config = dict(
    head_dim=64,
    intermediate_size=448,
    vocab_size=2929,
    norm_eps=1e-05,
    positions='rope',
    rope_theta=500000.0,
    qk_norm=False,
    init='normal',
    init_std_qkv=0.0218,
    doc_mask=True,
    max_steps=7212,
)
MLP neurons of a small language model. Each row is named by its layer, matrix (gate and up: input weights) and neuron, and shows model dimensions 165-260. Each number is 50 + 10 x the weight over its row's rms, rounded and kept within 0 to 99. A neuron's up and down rows have the sign that makes its largest values positive.
A block is one neuron, or neurons of one layer that tend to fire together. Before each block is what it responds to, as a language model described it from the Wikipedia text at the highest values.

Responds to: Mid-name word pieces. Inner word pieces of proper names split into subwords, mostly surnames and place names in lists and tables, such as Walk-er, B-ren-nan, São Paul-o.
L4.gate38:64 32 44 40 40 45 36 60 51 48 43 38 66 35 65 58 55 55 44 49 47 44 35 48 59 48 51 30 63 30 68 60 48 47 37 58 40 54 49 45 56 71 38 43 51 49 64 40 44 53 48 45 40 32 59 51 26 39 57 62 45 55 56 45 45 53 47 61 60 50 44 57 50 46 36 48 51 45 35 60 53 63 36 38 21 45 35 52 51 31 41 59 43 64 68 45
L4.up38:57 52 36 55 63 29 36 57 45 66 58 54 48 49 50 54 46 62 57 52 40 62 46 39 51 58 40 33 48 38 57 63 52 56 45 78 48 48 43 54 60 62 46 27 59 49 66 52 64 43 60 47 39 49 56 49 30 32 38 64 47 52 62 52 38 59 52 38 48 48 57 50 45 64 44 55 53 66 33 58 48 71 46 38 35 59 59 54 59 52 20 63 39 61 69 54
L4.gate100:51 60 47 36 76 57 22 61 38 53 34 46 44 57 38 60 51 58 49 58 33 44 57 55 44 45 56 48 54 52 54 36 35 60 52 46 55 28 40 66 37 48 54 53 33 58 43 46 64 38 55 40 44 42 69 43 66 53 49 53 50 42 48 40 32 72 54 47 47 35 44 55 41 58 62 39 53 49 58 75 42 39 47 53 55 45 55 51 38 62 49 42 52 48 46 36
L4.up100:54 40 39 54 60 43 56 47 63 66 46 69 53 44 57 60 61 42 56 53 52 53 39 52 38 67 52 48 46 34 41 50 40 49 60 47 52 37 64 53 71 54 53 38 70 63 42 60 64 44 44 56 74 42 57 45 53 47 52 65 57 55 31 47 52 62 48 62 54 62 49 61 47 40 56 60 25 44 40 48 64 49 37 57 36 44 25 53 59 64 55 53 60 50 45 28
L4.gate111:50 35 33 43 61 56 70 48 68 68 53 39 66 56 57 69 52 52 61 47 52 41 40 43 49 69 43 42 39 39 49 55 56 37 61 54 51 51 66 51 50 48 37 52 53 58 48 54 41 56 48 36 36 46 51 50 57 52 49 38 41 38 39 70 48 52 26 50 65 48 38 51 69 65 47 55 61 60 59 60 46 44 68 51 29 54 23 37 46 45 51 62 57 54 57 45
L4.up111:35 60 63 60 30 57 60 35 65 49 55 44 66 47 49 45 26 49 38 47 54 49 54 46 35 41 50 39 34 39 48 52 57 53 49 41 47 63 61 45 58 58 44 49 49 57 41 41 47 44 64 71 46 40 33 46 34 53 40 57 37 51 56 41 32 35 35 56 61 54 42 31 60 45 51 53 40 39 51 39 59 36 58 60 57 43 42 68 57 66 67 39 55 57 56 48
L4.gate191:46 56 45 45 73 47 52 55 58 57 40 41 60 54 54 70 36 60 56 59 59 51 56 51 66 66 55 54 41 44 58 58 50 51 64 61 60 41 53 59 65 49 54 28 51 49 40 45 47 48 52 62 37 28 42 43 50 52 51 53 57 44 55 57 49 58 44 48 63 46 51 52 56 46 51 49 62 55 36 51 53 44 59 46 48 64 44 46 58 44 40 45 65 49 53 52
L4.up191:42 44 50 40 59 44 69 48 61 39 39 49 51 50 45 71 43 52 46 72 71 51 46 51 61 63 51 43 61 43 46 55 48 44 46 39 47 36 53 44 43 51 45 26 51 42 60 40 63 40 45 52 41 42 39 38 48 54 59 31 43 59 44 37 44 47 58 50 59 65 46 49 28 56 39 53 63 51 40 52 53 49 48 38 51 58 37 30 47 50 40 46 63 45 62 40
L4.gate216:59 39 53 39 50 71 76 58 49 65 59 55 53 44 53 47 51 54 41 31 50 52 45 39 59 34 55 43 52 44 45 38 59 42 36 55 33 51 65 66 48 44 49 41 53 54 43 52 53 59 36 39 53 37 60 53 49 55 47 45 41 43 47 47 46 50 47 73 52 46 44 61 63 61 33 56 37 56 52 57 71 42 51 61 47 51 18 54 54 54 55 51 56 42 56 57
L4.up216:44 56 48 41 54 53 40 50 56 51 39 44 44 57 54 39 43 35 57 53 59 48 49 50 57 53 51 45 48 46 54 46 51 48 59 64 59 45 63 34 41 38 28 41 35 38 53 36 58 70 64 46 52 33 62 41 44 55 67 62 37 73 63 44 28 55 55 48 47 26 63 58 49 70 52 65 49 72 55 53 63 67 49 51 58 53 41 50 59 70 44 51 46 57 48 45
L4.gate289:42 55 52 43 51 46 52 51 47 67 80 55 56 31 53 59 45 40 43 67 65 27 38 54 59 46 62 32 50 49 52 66 42 56 60 44 48 54 39 57 32 59 48 56 41 64 58 54 32 66 51 63 40 50 45 43 46 46 46 46 54 40 48 33 45 59 69 66 57 59 38 39 65 63 46 66 43 38 52 46 76 56 63 24 38 50 45 49 65 60 55 49 42 46 49 32
L4.up289:49 63 25 63 48 62 53 65 35 76 60 48 49 47 37 32 53 45 63 61 51 58 44 47 53 46 43 41 67 44 29 61 44 61 36 49 59 46 44 59 39 58 37 32 67 38 58 62 57 67 43 54 35 35 56 57 51 61 33 52 55 56 48 52 40 56 47 43 55 49 43 57 54 45 51 59 48 56 48 51 56 37 56 36 57 66 62 37 54 55 36 50 54 50 50 37
L4.gate349:36 45 43 33 64 61 61 49 47 55 51 60 44 57 38 58 42 40 40 54 63 42 33 45 54 59 53 54 42 56 26 53 64 54 55 37 46 44 39 60 56 58 40 52 64 57 55 58 48 51 50 63 65 52 60 38 66 45 55 37 34 52 45 61 57 41 49 57 50 40 39 55 63 52 37 59 44 58 51 45 44 43 57 54 45 42 30 54 76 38 48 43 54 61 51 40
L4.up349:43 51 50 49 56 57 40 57 52 64 41 50 59 56 44 47 31 50 54 71 58 38 48 46 51 50 66 57 67 48 54 54 43 41 40 47 39 33 66 60 38 50 53 41 53 57 59 29 46 44 50 47 42 51 43 35 44 44 52 52 49 44 56 55 55 49 42 42 56 36 45 56 39 60 36 46 59 66 39 61 49 62 58 39 34 38 43 55 48 47 60 42 29 39 49 46
L4.gate350:44 46 61 33 49 33 45 69 58 59 62 44 43 39 40 69 21 56 44 72 45 31 53 57 42 57 62 52 46 55 46 58 38 42 61 51 69 41 46 44 54 47 34 48 58 59 47 43 38 57 53 35 35 37 59 52 53 52 56 50 43 53 51 64 33 31 60 68 65 51 52 49 53 56 49 37 58 39 46 64 44 42 48 42 59 58 42 39 52 40 66 50 59 49 79 59
L4.up350:44 34 48 52 36 58 47 70 61 64 44 38 52 56 27 57 28 62 40 82 61 37 57 48 38 56 64 46 55 37 25 44 48 39 54 41 51 50 46 48 49 45 23 29 56 43 52 48 51 56 60 35 44 38 59 48 61 57 53 60 50 57 46 44 42 50 54 45 48 49 48 50 52 54 42 47 58 64 53 77 48 57 59 31 62 69 56 49 47 34 50 56 49 52 54 38

Responds to: Forms of "be". Forms of the verb "be" (is, was, were, be) right after a subject pronoun, relative pronoun, or name, such as "he was", "who was", "it is".
L4.gate40:37 69 63 54 47 54 40 42 46 36 38 57 55 53 54 55 65 55 42 38 59 44 54 63 57 29 72 60 57 63 44 56 50 59 48 49 47 37 49 37 48 65 53 59 50 49 57 44 36 28 25 41 57 59 59 45 34 47 49 41 31 50 36 50 64 59 58 57 60 69 55 57 47 51 57 45 47 39 60 49 57 59 59 38 48 38 42 48 48 61 56 60 67 49 46 54
L4.up40:45 43 65 49 48 58 49 48 50 53 55 47 47 45 58 52 61 50 54 55 45 37 59 50 68 28 44 62 65 19 55 52 35 54 50 35 72 46 55 67 50 48 51 48 66 64 50 52 59 52 55 61 65 70 52 48 62 36 56 54 59 61 43 53 55 53 50 67 41 53 47 58 32 46 51 46 52 24 65 57 65 53 64 35 61 43 46 56 48 54 51 51 52 68 47 48
L4.gate79:43 38 70 28 58 46 44 59 45 40 67 40 58 48 49 59 51 40 62 48 54 48 56 37 49 33 55 49 41 57 35 53 38 52 62 54 59 54 43 49 40 41 59 57 51 63 42 57 69 50 51 57 40 70 50 51 31 33 48 35 43 52 57 54 52 57 47 51 45 56 63 57 57 42 52 45 44 46 61 59 19 41 48 66 61 48 56 39 49 49 40 35 59 57 51 67
L4.up79:65 62 47 52 54 41 34 29 31 58 65 50 51 48 62 54 45 59 48 50 49 51 57 54 56 42 47 46 50 51 32 59 62 62 59 44 53 32 48 61 38 57 52 53 44 52 45 44 37 56 51 36 53 46 62 43 34 56 45 56 48 63 44 25 53 67 47 58 38 34 50 57 37 47 59 58 48 49 66 56 47 42 51 38 49 36 43 49 48 61 46 65 49 43 61 64
L4.gate149:55 54 49 48 50 54 57 36 41 45 63 56 54 47 53 60 56 38 49 52 45 42 60 38 49 65 58 62 58 56 62 50 60 42 50 54 65 54 34 40 55 72 55 64 34 56 68 43 48 39 56 42 40 58 46 54 47 49 55 67 66 52 58 49 72 50 57 54 47 35 56 64 60 37 46 43 74 54 70 57 43 54 36 52 40 24 52 58 47 53 45 57 31 42 38 63
L4.up149:45 55 62 47 58 38 47 60 44 42 55 38 52 43 50 47 40 32 62 39 56 55 49 62 51 41 46 41 47 74 38 57 68 46 45 39 44 68 42 44 56 49 40 47 39 30 66 34 54 52 56 49 55 48 43 50 33 46 48 57 62 46 61 33 47 27 28 50 44 50 55 49 60 49 37 66 40 43 59 46 63 64 41 57 55 48 60 46 53 56 43 47 44 59 51 68
L4.gate172:46 64 49 44 60 56 51 49 36 32 55 54 54 45 38 59 55 53 43 53 54 59 62 48 44 49 52 53 49 65 47 48 67 47 42 52 40 56 50 48 49 69 50 56 47 55 59 50 25 36 22 40 64 38 55 56 38 54 46 42 59 35 54 56 57 65 53 57 47 58 47 51 58 47 58 41 50 41 46 59 56 42 64 39 25 35 37 46 60 48 59 58 56 40 59 65
L4.up172:47 52 43 44 57 36 33 51 44 55 60 59 55 44 37 55 54 52 36 52 56 59 67 51 51 61 52 39 62 63 47 54 57 41 43 37 47 52 34 53 48 49 51 58 35 31 48 70 46 48 50 37 42 58 49 56 38 54 40 30 56 38 43 52 47 40 51 61 45 59 44 61 57 53 47 56 49 50 54 50 40 49 52 45 34 43 51 43 43 59 50 45 60 45 62 61
L4.gate262:53 44 53 38 67 47 38 59 38 41 48 52 40 49 59 57 42 51 53 63 33 44 62 56 42 43 52 63 62 51 50 57 52 67 56 49 48 50 50 49 53 32 38 50 52 58 57 57 42 38 60 51 32 55 45 42 26 67 53 37 59 58 42 51 57 54 52 52 45 50 59 41 52 44 31 31 50 37 34 59 42 30 48 41 51 63 58 64 54 31 36 51 44 52 45 56
L4.up262:51 62 63 52 44 73 27 51 58 50 73 39 58 40 51 52 42 41 46 51 41 59 63 53 56 41 57 37 63 60 56 42 60 57 45 56 60 71 40 50 57 49 48 48 53 49 68 57 53 44 62 39 64 55 60 40 56 53 55 66 36 51 49 49 53 50 33 62 51 54 67 39 38 58 46 36 46 40 61 40 45 61 60 60 44 59 42 56 72 47 53 38 35 66 42 67
L4.gate302:60 40 50 65 60 73 44 51 58 47 53 44 50 51 48 53 47 44 36 54 40 43 49 68 35 57 65 73 59 43 58 53 42 46 59 50 39 33 36 49 52 66 42 49 54 55 63 48 59 56 36 34 46 53 43 43 45 43 60 59 61 44 44 61 72 62 68 65 43 51 49 43 59 46 52 33 49 43 42 51 56 27 65 48 48 37 36 41 54 40 48 58 57 48 49 56
L4.up302:63 51 49 80 70 66 17 41 57 56 44 54 65 47 43 48 49 53 49 69 48 49 61 56 50 55 59 75 50 27 58 33 42 54 56 48 34 47 39 62 42 55 36 55 60 54 62 60 61 41 45 56 41 62 54 56 30 45 40 50 57 44 46 47 80 59 52 44 41 37 55 41 49 43 53 50 54 60 39 42 37 39 65 50 43 67 50 49 51 41 47 54 38 48 40 56
L4.gate320:45 46 44 56 62 54 33 45 36 58 50 39 54 47 57 41 51 57 48 48 36 52 58 57 58 44 66 57 49 60 40 32 52 66 51 59 33 62 20 40 43 83 41 60 51 50 61 50 37 46 60 55 48 54 55 49 54 52 58 53 48 30 61 43 54 43 35 38 45 55 58 49 47 40 66 46 40 44 48 37 49 38 42 40 45 42 63 41 56 46 64 63 47 61 50 48
L4.up320:40 44 54 43 52 53 55 23 57 47 58 43 43 63 48 67 59 58 44 47 52 42 48 59 59 52 52 36 47 49 38 58 70 38 57 22 48 29 57 56 36 56 37 65 46 59 60 56 47 28 42 37 53 46 39 49 58 62 51 52 47 45 49 55 43 57 38 44 52 44 54 54 53 61 56 64 36 58 63 44 42 57 53 43 43 51 44 45 56 43 43 56 56 64 40 63
L4.gate322:56 51 44 50 49 46 30 48 49 65 71 59 56 67 58 33 52 39 48 43 46 42 57 55 43 52 55 39 51 58 44 53 41 56 49 39 43 75 43 65 56 56 49 41 36 55 51 41 49 24 49 65 59 58 54 47 30 63 49 51 56 42 42 61 58 46 41 49 52 61 59 52 60 53 73 29 56 67 66 60 52 60 52 40 48 63 61 42 45 56 55 43 48 50 34 58
L4.up322:49 62 47 36 58 52 35 39 60 52 37 64 53 30 61 62 54 60 46 55 57 49 34 45 44 47 64 55 54 59 54 26 49 64 70 50 52 28 44 51 38 40 47 62 42 56 58 46 47 35 62 52 68 49 42 34 52 73 54 58 58 57 50 33 47 62 61 54 36 48 50 57 50 51 49 40 69 59 56 56 46 27 43 57 61 51 66 52 48 37 52 51 55 43 56 64

Responds to: Mid-word subword fragments. Short word pieces inside longer words split into several tokens, mostly names, places and technical terms, e.g. Cal|c|utta, Soc|c|eroos, cephalop|od|s, Ph|ys|icians.
L6.gate282:45 55 64 44 49 65 65 34 59 55 62 55 49 32 44 61 41 55 51 62 52 54 49 48 60 59 55 40 66 59 45 60 54 23 78 45 36 39 77 43 53 47 51 60 44 54 64 34 31 58 50 36 67 44 49 45 54 50 42 44 55 52 41 51 50 65 50 66 59 53 50 57 51 38 38 49 63 49 38 45 46 42 38 62 47 50 54 51 50 50 55 52 38 38 52 29
L6.up282:63 53 47 45 42 55 53 48 34 45 63 56 61 62 63 42 57 66 46 41 50 55 38 59 59 55 49 43 70 53 39 58 46 27 65 59 52 67 49 53 55 53 47 50 44 46 53 57 46 45 62 52 62 32 56 43 44 46 49 75 51 36 39 64 48 43 48 54 47 63 50 49 68 65 65 48 59 53 52 50 65 54 48 40 42 31 41 62 35 54 65 45 48 56 31 40

Responds to: Verb after person subject. Verbs like was, is, joined right after a person's name or pronoun in biographies, plus table separators following a person's name.
L6.gate214:52 64 39 53 42 35 30 33 44 60 52 47 61 37 40 70 63 50 47 64 66 50 65 55 59 47 44 56 45 57 38 51 42 54 57 53 64 36 54 64 48 56 66 61 58 71 51 45 46 22 56 55 47 55 51 53 44 61 55 57 52 47 48 41 57 68 62 55 57 49 70 42 64 46 53 57 51 52 52 66 49 63 44 42 38 34 64 49 32 68 29 61 58 58 51 54
L6.up214:43 57 42 47 46 38 15 52 44 65 57 61 30 41 53 70 41 45 37 66 69 53 56 29 41 67 61 58 43 54 49 47 54 44 57 43 50 49 50 48 38 64 31 43 56 57 55 38 50 49 74 54 34 56 51 47 39 61 55 52 47 62 36 46 76 56 55 37 56 45 53 48 55 39 63 52 50 58 45 46 56 63 44 47 30 62 68 53 57 58 48 69 51 51 40 34